Part of a small language model's weights: MLP 704 SwiGLU, RMSNorm before each block.
MLP neurons of a small language model. Each row is named by its layer, matrix (gate and up: input weights) and neuron, and shows model dimensions 32-127. Each number is 200 + 40 x the weight over its row's rms, rounded and kept within 0 to 999. A neuron's up and down rows have the sign that makes its largest values positive.
After each neuron's rows, "fires after" lists the tokens most often just before its 100 highest values on Wikipedia text that the model never trained on; "fires in" lists the words (lower case) most often at its 100 highest values on Wikipedia text that the model never trained on.

L4.gate556,190,223,114,210,182,242,144,235,159,198,249,210,241,141,219,175,158,255,182,182,253,244,199,73,165,169,153,225,161,209,249,171,123,180,192,234,181,236,164,201,149,170,195,251,175,184,162,150,223,194,150,227,296,170,163,238,211,208,139,289,172,194,160,233,197,234,203,222,163,261,115,187,221,301,157,261,214,260,283,152,234,162,192,206,204,243,228,152,267,194,179,222,203,213,195,142
L4.up556,158,209,216,193,182,234,155,224,238,221,221,218,153,269,123,121,215,221,126,163,227,134,189,184,211,207,200,137,150,140,217,185,221,226,208,267,222,177,220,123,193,210,136,243,195,254,233,247,266,185,233,211,226,185,200,249,150,222,160,173,267,150,207,244,205,175,158,127,252,230,225,219,229,169,226,146,215,184,203,198,175,268,148,234,234,218,218,174,212,164,268,210,227,186,241,216
fires after: " ", " ("
fires in: "0"

L4.gate489,161,235,185,140,252,226,162,244,185,245,192,251,243,204,221,182,138,219,224,261,235,180,202,206,179,267,164,243,243,172,139,221,152,227,120,194,190,203,203,160,217,241,211,65,142,170,141,221,159,162,225,212,149,237,182,144,226,135,273,164,184,155,134,206,240,211,168,211,153,181,165,133,201,219,202,166,201,191,210,226,181,218,205,210,292,207,209,282,131,221,172,178,251,260,184,245
L4.up489,191,184,141,219,229,273,268,198,211,204,224,241,189,218,242,186,160,234,167,238,225,145,168,165,247,248,180,180,263,225,154,280,119,227,162,229,215,218,201,216,181,271,172,193,161,161,269,194,181,182,138,196,218,185,123,127,168,176,226,264,267,200,247,207,235,206,112,198,222,251,158,195,230,196,195,170,215,154,182,189,189,229,167,221,224,173,156,132,181,158,167,213,188,189,174,232
fires after: ".", "\n", " the", " |"
fires in: "he", "health", "heart", "healy", "heather"

L4.gate325,201,191,139,219,158,242,191,182,189,232,192,217,190,202,158,164,184,264,206,231,150,242,136,227,150,159,262,83,159,179,215,146,218,206,225,278,228,245,236,228,197,164,193,184,136,227,287,262,181,181,226,168,242,145,191,264,220,253,155,233,136,220,237,251,240,251,108,237,261,133,170,261,246,221,182,196,271,214,220,159,204,204,220,310,172,235,238,232,122,257,211,205,92,187,200,271
L4.up325,211,215,208,225,163,220,134,209,205,250,159,183,179,192,206,194,213,269,203,233,202,276,172,190,97,169,253,230,190,221,143,244,204,176,138,153,153,164,174,136,199,197,114,217,231,238,215,203,147,195,297,207,208,166,210,154,132,169,197,239,257,249,210,161,235,180,221,210,200,144,268,223,220,231,200,166,223,191,162,196,206,266,233,262,163,188,225,208,161,198,157,215,220,231,207,183
fires after: " ", "–"
fires in: "1", "4", "round", "10", "3"

L4.gate135,220,241,159,133,146,163,137,273,285,165,260,188,169,184,264,162,213,173,202,154,225,171,212,276,190,216,255,200,243,253,148,155,141,199,184,210,195,225,198,203,138,193,166,240,258,195,168,209,138,216,227,178,273,186,171,289,185,250,139,208,263,219,177,168,207,222,184,238,241,212,260,151,141,221,142,180,236,163,143,158,211,221,270,162,225,166,180,194,215,112,192,179,178,165,250,247
L4.up135,145,184,177,226,223,171,196,213,226,215,232,163,192,237,267,194,199,142,210,214,149,211,195,187,209,264,218,262,245,203,224,144,200,199,196,194,170,233,257,204,210,171,164,196,239,217,254,235,198,216,224,240,221,176,240,248,169,265,140,229,280,125,182,106,171,276,230,235,177,248,224,175,133,227,205,186,214,144,166,225,207,227,308,183,209,134,140,198,275,181,189,185,153,175,252,205
fires after: " known", " such", " well", " ", " P"
fires in: "as", "9"

L4.gate281,193,187,245,194,253,204,183,211,238,204,232,157,221,187,210,200,205,264,194,170,217,186,223,215,234,172,273,227,162,192,247,186,206,221,180,191,223,233,137,164,142,150,182,282,145,258,238,197,206,261,180,212,195,159,236,138,142,199,234,211,167,260,206,170,221,203,152,141,100,224,141,120,166,225,199,265,233,203,169,236,210,212,208,249,192,218,180,237,176,114,195,193,198,219,143,136
L4.up281,134,220,194,245,155,185,213,162,210,230,268,228,224,269,119,184,193,257,177,141,249,243,281,227,155,167,216,217,172,233,224,159,176,179,197,214,174,242,210,228,173,159,189,215,177,308,235,177,232,289,200,239,255,185,263,135,182,224,231,233,205,220,216,198,238,237,153,174,159,188,196,96,225,218,235,256,215,150,171,230,251,167,256,223,243,185,185,226,218,171,246,207,153,253,180,207
fires after: "–", " ", ".", "("
fires in: "9", "7", "on", "3", "90"

L4.gate434,184,192,214,214,158,207,224,149,143,184,208,201,216,248,161,176,156,205,92,250,188,273,143,184,177,146,172,203,140,147,150,232,120,265,181,159,204,168,178,200,180,301,222,221,226,203,154,169,214,189,231,168,228,169,214,243,194,278,218,231,227,175,228,186,169,149,199,235,211,227,166,161,200,225,259,193,211,215,207,164,182,199,218,185,188,213,172,156,176,198,201,144,216,210,248,201
L4.up434,211,238,185,123,221,252,224,152,173,240,212,231,216,241,198,247,177,149,232,196,187,271,161,164,166,196,119,242,207,149,243,168,143,242,194,159,204,212,158,200,163,235,154,212,194,211,142,129,192,151,226,231,196,189,252,221,204,216,207,243,222,135,131,148,174,254,251,226,223,270,174,188,199,230,266,202,291,192,232,205,201,221,166,177,143,191,218,262,133,208,198,133,198,229,226,237
fires after: " New", "9", "t", "is", " B"
fires in: "york", "division", "central", "university", "yorkshire"

L4.gate440,260,154,234,264,219,120,259,178,264,187,189,242,241,226,214,227,128,222,187,130,218,171,229,177,206,226,183,276,199,126,214,171,218,121,144,175,170,135,199,222,173,226,268,140,208,181,164,170,184,183,276,241,269,159,190,160,234,212,160,138,192,267,250,180,249,163,284,259,209,207,238,226,239,235,206,153,134,171,201,170,201,222,238,278,272,214,228,247,225,177,133,179,197,233,107,173
L4.up440,202,153,172,166,177,122,173,183,219,249,166,236,158,244,190,218,251,196,131,122,233,133,211,248,201,152,232,175,147,123,159,241,239,154,177,200,135,140,248,200,176,223,194,206,223,201,200,176,168,196,258,207,213,164,224,217,287,199,193,174,241,257,280,251,228,201,192,221,254,190,226,195,211,232,206,184,166,135,180,165,159,124,226,234,230,192,270,269,236,160,194,182,163,168,199,265
fires after: " ", "1", ".", " imp", "4"
fires in: "6", "5", "9", "65", "66"

L4.gate62,149,225,240,140,198,218,213,172,231,254,184,203,236,96,288,215,169,213,172,149,267,193,213,147,220,154,194,191,184,166,147,153,155,148,214,171,171,182,261,164,124,207,187,224,192,219,117,237,191,223,189,224,200,251,157,275,238,193,137,204,165,151,93,273,226,218,251,203,134,136,254,122,165,240,132,275,170,177,141,185,241,207,175,170,194,186,241,148,196,178,209,263,209,136,204,153
L4.up62,162,154,228,194,180,215,253,228,210,266,208,183,193,241,255,170,234,208,213,144,143,124,226,203,224,174,211,212,179,198,200,183,145,246,260,120,183,254,277,161,170,263,191,305,231,209,149,171,265,152,145,135,168,224,131,251,188,197,157,144,160,247,157,119,213,160,256,258,139,124,177,158,219,174,232,228,200,197,163,214,129,211,220,186,188,299,205,139,153,210,164,236,147,174,268,210
fires after: " ", " (", "1", "2", ";", "("
fires in: "9", "7", "8", "5", "ret", "4"